Part of a small language model's weights.
Size: 14 layers, width 256, 4 heads of 64, vocabulary 8192, 13.4M parameters.
Architecture: learned positions, biases, tied embeddings, capped logits.
Training: a variant of Adam for these matrices, 485M tokens, 14786 steps.
MLP neurons of a small language model. Each row is named by its layer, matrix (up: input weights; down: output weights) and neuron, and shows model dimensions 0-255. Each number is 500 + 50 x the weight over its row's rms, rounded and kept within 0 to 999. Numbers have three digits each.
Before each neuron's rows, "raises" lists the tokens whose logits its output raises most directly, leaving later layers aside.

raises: "6", "1", "5", "3", "8"
L4.up31:496588512559579499538448454444367539482450400542563520561491449494435429482513478511550416536496492569507503527542472523476502495486465366529545583552531519539563536499434580522455467484473511473558408497600514556435523500508502590513477516468496487475542493543505543512504499487490506511546526538551450520514444475580488446534503440510572509427509524448450497498508612502562381523603459486522441580522495581511503628531513436445458531506477357449481411441503485507530548483481499422558432504487493420512515541462462506503532499467543582481556438383436639490501598515419502515517525527481474525410480518585583464527506541502509531521503466392556529473503563542482535524513499488421385600485406490502514538536499555568408420413546484524421502447535442399496574477550515
L4.down31:543561537356505618511522403497520467486499462421472460451503522471493498618500464565521498590485565482459444555511507448501615601438413635451571417424487514471466461454467470469494523646462505485551574522455479462493489510484474419504494443495534438406483429513522486419538419518543499538483527606505511515505474497397563542482560509534538576562510454496532487537475512520489492565464546490502533532473478494463478433500609513499449531483495522510384504479485518331376513382479492606425489505516449472524480424558542535510573518512555543491520579492532503492510537490467521474450464482479453484505533450526445515531491500575525501546538463523403470502509468557451566423523561493597427525531487659509471480456511547520594498446555537520483406578573477501509538510476486

raises: "8", "5", "4", "0", "1"
L3.up255:561541520604486614392462439446475484509456399546498532589612612509501435525511633538517495474523496529520483571521330542445481471446418514497493599496599630342457490495505456487444485472495515499475486483629501498466447510518476620377491492432519517551553520451521529544390522494523434452538509501509522563525486432535508556491525363529507495573534477494449466597470542574504514488507534490550448499595411491478482494595507448458431559572547475454534462546476485565517530480471534470457492476506511529499553489424501506533443503535469583453512477510489519501522532397466555485505499559535542471503411506541536443496498508427493562520507559435527525497486528483538540552463497555472450486427507466529437519503526559512475493471568530566482561510510450333473558459489493
L3.down255:490466498512505570504605551517538454532559501463484522531509480407473375585503518503505560505462547564541484523510514517550474512420518482582529496514478448544567494374444445576441551544537591521545483465390492446501500465401477483445459477466453576520530477500605607509437525517486482513463522570537456488505473426479486548519518524439558494489609507402500430479410552461545491570441552532371502600487434470514529422531514488411471486413449457491431543567532500508513610518458531527449502473552532502436435496455578541577587461402584603589539545447507467555473551463414468528425427493443525484414465488494537489564529514619494511562515551503574559480442527503472555504526414486474497545521422561475535424470474546506525514505601533568538499479477454574509461518440409

raises: "ved", "led", "ts", "age", "t"
L4.up343:448566574510557573431534561467480493515508482568567485578488470462471474522483551492476459507417498514531505503529577546450543448473532497468618454487551596382421484513437485518508501537540495480573486450350499517558590478425552506451518614504548467507476440532537500451500537641435473483397520497549521528540527368590440478540550544551615499540488503367528515515535447533525481552568548397489514445545559487512462427497570493538496423502513532465545533529538402502567506474360448485546465473453508548557538585422494505546478509497529491552557555520526474450478498464539430596481549512418507420484533547430495510470520467436411413473470452431547470566466535498442450494519500512465485584482550511425487524505551493418434491579427513519490537494529436453528427494542604
L4.down343:480431535476540525549480450558513453543479459395555418438513491509508492508452451488510466490555497526513432458501421608453481492492499484616582518517533499494412426519466488555453441428577466515542461415576461555597540509489541486470512407505497504461629561468486582470579483573576425511473519453386506427479448436529580503520550501493485464507473374515474588491466540484418548573577471462533497537551470595530468456531501527537403555427550484637480632549428547477440420555444546536498525492466547503487494517473576619470404550497470568499500441506555500447482414461492469452442595532460557462514503472498571575463513455453503491418475605533416550464535517445518531507482424489486465487564559463512503439540487514589511538574560521574468540441463493519499492522456468

raises: " three", " five", " two", " four", " their"
L10.up854:494483481500436538551412497471390442506464606456475434530545497536478505425544537435496547501531495511478513500507448508560518478481442482550538615398503560447427531499512526520480511494501498524530453520468530481496463530519493523518556564496621541593478543539562562513480565448487495440462494459574581449473446494491348449570559514574532464481515489515422477554494406473569436445522523605470492444474516566462534514614466406501510498556364401504529427562485516469532509519408416455540540460487550592439528567496480485532497383437481556639533534474486555512504649515452585473397486475528469523481510527491537475489491549491543525555488531507520482599564389439520415522426420567562543525480435442496591496577452518512569512448435500489472524484555483489515506574521508
L10.down854:498437572487468535545517544462415455538490549468452507506535538486551499506501482503468528607526595451498477525568486406457459525524525438512524445440477426474429474464617568555509543552406460522447564516488498586576476412495546498586413458546465488472523444494565453516488473545519459469543436443472470413483472509519551494503559489450466510498550439449401518598512493523488547448510446485504464535424609432536484553548424485436494460441420509474438449538607502521482545486551491491568590504479452509516554567460459574490594556482531520412524542546575542511506551508492433475400551446539557468468496471578514527441462517523473434518519563453408549535577447486516514493424426447420623522556416479396511448574467494474473456561584577523418567490521466605565479599525406

raises: "1", "2", "ian", "8", "0"
L4.up418:491541501532566588498470441498443483511499510524486536630590446536500504513365554473456521528437455528546464519462527532558520412513427479540421486477516520454492454460496526460476472517533520531546512488558616546582547453558461462435404534494558515533528487448536622509456573483473471461513538519488506534474449488496560488521497530526546444543537480472368395548498542497511497533561414523600478448615444576450514489520513486456480464660580462420559518481525498486642559454498545540532560506451480454495486552451482507570503418507539469618494488452520552541544521480453517536511514585465541392399489616565555513476531459486513467496508604362539447517499547423524508566444557496497491489480470535478462499477493546596477460434566443520462499507396490376478551493558519
L4.down418:453531485524516526476507519533489451539606464482480564514512561498482478581523486539510483476459517554554447505556558412551511589497453393424547423481520471493457583411562429522543469539497590555505529471438522380444578498514548547460469448443499510393561451496490524485444453533527522348507549500464544483443567489444572565485559553472521482496514476475483520553496456449483496572434562547481480516504519483451529386561553512483573456514564470526505528477449534464476441522563403512425483553535557563496453342492568542570512500458523563527492541455547468521456507482582483513445483477552371495456575397454528578493481459542400471476422502545479506490470542612572516472481491465489590482468453529482414418508618533473500593552411565435524458570516428500550534475402542

raises: "4", "3", "5", "0", "6"
L2.up385:510474485492454546467513491509396559514539465588585547548509501535539507537409566548451408502404431537595459596579506476538495514471434440515358639468534555419577472495466451471451509505563447504539422561397623574500561427552505516377376534480500552499494480503498605496466488578496534509534511513496538470498436382574558476549508416520491454526550463488411500515590526504548541514506470493490477486556426541589507571528610510421451524483482411415515456478516502541571608523568496478460498441457540490499491497464471515505519498463489524533574495443450498486504470511486508643470569527558454483402531519538495519512637543421458519516542495452503449472477483530529519603462521546488460519519464527483481541533549532523445514395489489493459522583480472454530469436544500
L2.down385:605628509469472540449533414546505463516503447397569478497367559488509501557513466435475444500416510537504472564516526482506532502483376540601598441548485511521464468484464611513460481548451503413500521473476433468541435508394527442540498550576503495368514490491500433447485535479542509548531561567566550534492473528478518573497588582489598476532493493507473487515458465485532484543500611520464462531437513427468516459440556489421520469556485547468482567512489542436500450496453499544507495458439491502471445444506452504504571629427570532457438568540514471503580638424509452480431471441498511519479517429491462501565399510502504596513650434532462502498461467497581600359546506477489533573496509470515458480468456571506505500452512504479549451559523466582514521510398520

raises: "3", "2", "6", "8", "4"
L10.up303:580506518516484448572478462479427570420414508544526439511526504525537398469480511434501531513585519463456466444499421556511535484506512476567532540574569500503512519523504524492474491430517431491491371500535541498499447527506552541433411488509546375535507558470543497519428530391426517490506406444509490553593493492649427494548533513429505445475499538504497394521512537526481496477605321486516492479551444547558513544461512482437403463483453507511520487504531489490551588483529535432489545418507544502565522543478483461540490478437462510514503518485455489469502478502552610521521547507464509567357554536525595452415530533505503480558317546423543427542518520387449505505478407500469475481579475478517590508527524570524513567555498356440506522542536493413489480516507486
L10.down303:485553519457513622447513477457563438519563428477461474478416614498409485538482451543493616551436493500523500508587460557412563601453496539592482456498493412504570469501442493515518490560506541497478510509521500435541509528601509462545545506505430498468535447548454486523554356509487494516474484520509516506538432486442524514450462491491555634546577412503429462484541538557531531526445590439536461523477472517472553525504471584465496477431567457476405493482472448529524532476515536545490485454507490485414487487511442550555571438439548565445512534563566455578488538454402469480515373414416460491440491524529512498523527410505468526432548486503535571486469573464439507522696508507516355586553489521448393476495532544555590490533540446510562538456487468499515484587510496

raises: "ya", "day", "aka", "kh", "ful"
L2.up130:500546481530479542490473491537491536473473559475486589488568531493525352473481526467508453526468407466497455480536491469520453396458517442612475516534511610462500536510558409505469483500555495559405509492542471562494582458545476528482439470458482421557548588538487543517454559455561566508428438550546540533590536513676438499562496543544553519505537481519504422520519479491603421444526542445587567494589429526538484527511481505409359546488619468515507472519522453505540522455473474491496603569393524445471554537519445471489493429493512521444522549532420449587607582520481455575560515608529561563432484514541532459496544561477459533512449410455494447453485520525505522438496507555447418513517390443417477579529515495499519562482555504577463522449578489485544523545537501
L2.down130:623474395429554506528506524561495471490507488482512514489516511498580539480402548531550542539521462495466457504534409514523493509462479546506504525561559409526479558459567502479489430467537504501424522542523421464501483415534398454541523493416556552491477421553455545528444452626632312479470524528454541494464527587463568500452501498505467461474408522553456510499464511474481517525508486524564481528604516539548501527517515593551520462464457475538462492490496627469458466494376562458514507521416520525507489443519505513428508447464529516482609491582488470441511408551524579522481501434530484425618522523531521478415566484459577576445543483516484498615515537468501522481518455497548442412576527514540559494419548400540481505551450524499405472483507622536458536490352492

raises: "ry", "rio", "ries", "nce", "cies"
L3.up425:476504494436476547497540409500415462472606470447429538492478575533492426530462421546536593469532515524532482544529467509448514477483489468487506541523533503517580507407518433493394493408516388527647514532503548505374518514427581551508432507423515474558533489357537511569483493505527476437502489504495497528493496479544523390493594438481466463549612618447339497486599512511476485503555435454481503491566481568534545526544481404406472521696487511489481472413491487538532514460453471462392528462448541514464534521474493446529558470445554539506550547492497567487549483530525578536475557503523508451500495560447562538494502523397473517553469532522624485469494521542513551512518410479429467512446427445555567553497497452440427487536498446463530523504501487456478519568448480
L3.down425:661439474450559541551479479551505549482461415435496511477474476453459522517505549528527544441503439500469451444528451615407638476505518550513516637483522510531532523434437479525529497493355419550469497530459526463494439438466460347505527518530557471437500539457553547521532502507488408448503440479535523457595473434390479509391550549478602531526502500532521465467461503521548445500583507559396602513449454461561530460526464446445475392445548528498471468563507498525517551374501482494481536456519473529355507498556526551518511587483567507563480566522519434491568510486504557488472442524470521584546478518566460474464510579513536523553497535467448468502486468428485479432569475516478535510598512435491492587470482475504554605533472500517592551528524420500429467579466537

raises: "nce", "d", "r", "ry", "ments"
L4.up388:530505559494585586517590451504519531462574424487522533496594571551512411457359561499509525373485470488480524509466461542463537549474377450503467493458613540472525416545450434470405552477553506427481447502473515513482476484458588468437498461461528508552531569477541538548495615547478479500549458498398558483534500519521474438532500567502522419497520683475407376495561595476572606516521398513475511487602453506466514515493506483464484543517487470499498412497518481529495543414498544526460520513485451516427518571498548533563500512471449478482508552432465549490532497492440545533525545551437494447461463554567515468504544473476527488583388547424538477442547500471437488543424404506477455469427543495619592512419564476468549505504550481586520536501448491411487554531552480
L4.down388:419496420419573549579528333601483478534545471535536447465460459423486475534482420548535526515501523460449488550502487500520456578541564498485572408570509541448509521487511558548516447488499476538414494493522479494446526495537531507500472485522510543463453509500451547393452535585547482515436509548482508461468538472493438537440489462466575475492467428498579536566412553415525597521524518518431586463420542472565417446464526451551442486484609504544445450453474572513453516498580499504485565536513482463487553453638507526516487505540505503590416573517418500479538492468577498475629509508535458554478466482518452506503533534547550507484372535528350457558495530563576538508506421462501575487529561455473484499454507496490419450556476497323631535534537489473460491527411475

raises: "3", "6", "4", "5", "1"
L2.up10:523446474456394564480533507486428565541493486546645514590465475450471457411492561537524462497576489536548531472514502514525498483540466499492400528592548545449548470505533472511495526482525500516595490480399535502491589490505579469405517589458472524482536505461634572556479493599496549468488512556532493507522446448507508513522480361521542494476485502485459527533486459447549423478461528468502438485509475595575483631500588459439409519469603320510457466490536490522565512532495513505421541487442539465546529512383433529570507560555480534513504441477544471520565504511457470576666526510503546487440547453476535536486459562468507588506539406431424502501500404522489513546480519485368477462503495479444527514472500502420498482508505565504508510525488353492461442478605528
L2.down10:561575441417457628479575459515501472542552518417477476454462632454514446544513440542488472489545495477524459491486496469504543549484451540609588363557462490528526523487425595557464451523602464464550491501429453438475444521451599462418464528458505485393530444373500530447522469477581536524461546542510509518510477578478571561465551490541521506529503464500458399512469471449543483569426575513429514564505498471459550545514535445438520474477493497505518502494489513451466445476414567453460489524478518578485450399505519550517541491456487492480488500551534496533431582496479502399442502511492422601458446449506442602611314508532512511586600464531489588487512426511534554553576462459511507532473474529503509509482460622471543545419570490483543494556478473519489431521427489

raises: "0", "9", "8", "7", "1"
L3.up699:556542581509480572535494482404492533516457481467569512433526428503469413407445605447554521491444528494519562488502478496548568416447431528493444527520479534486514420497475511534473450492566522505562449526553548532489484511519527458390457558386548400509470609445486523537514511459461530462511447475594532629568511488564397531457504448505547494481522582468343586548561439487494608422498492450547488483617484548494469574524529517390447507519523499546508465494422499473520496426487521482427479400428550445568539504441527427480512537497458464497579450470459472480568472389510459613507432455409524452364450533454534498469505493522448492509429460468498512458380550516489484522523457495460475552524497527591528500498533471527519533586595460570479472544500460449535557498458437
L3.down699:415617554500499480446492439547505440538530362597478505510358607485457504501494471574483510435499501540560480535564546479515547464466431554542497450560469471459505470410502485597550516551512592478471484492387473510556512433520429442513525517503472536494500425429500519467478405410471516514542547514462466550477476529494447546495530593407541463584535486483451461464437525491594564501497499528471528516402501483405557472533491574409506466439499490477493567522511440552516508575516436500465450514544539522443453506483557576542510537492514598385542520500550466528430524546463512496494475409463493521402549488409506621521517399569429542462480517519483522456462528628493609413628452460489504571549525481482466359516502534543527554507493513537513523572498443541453440507464472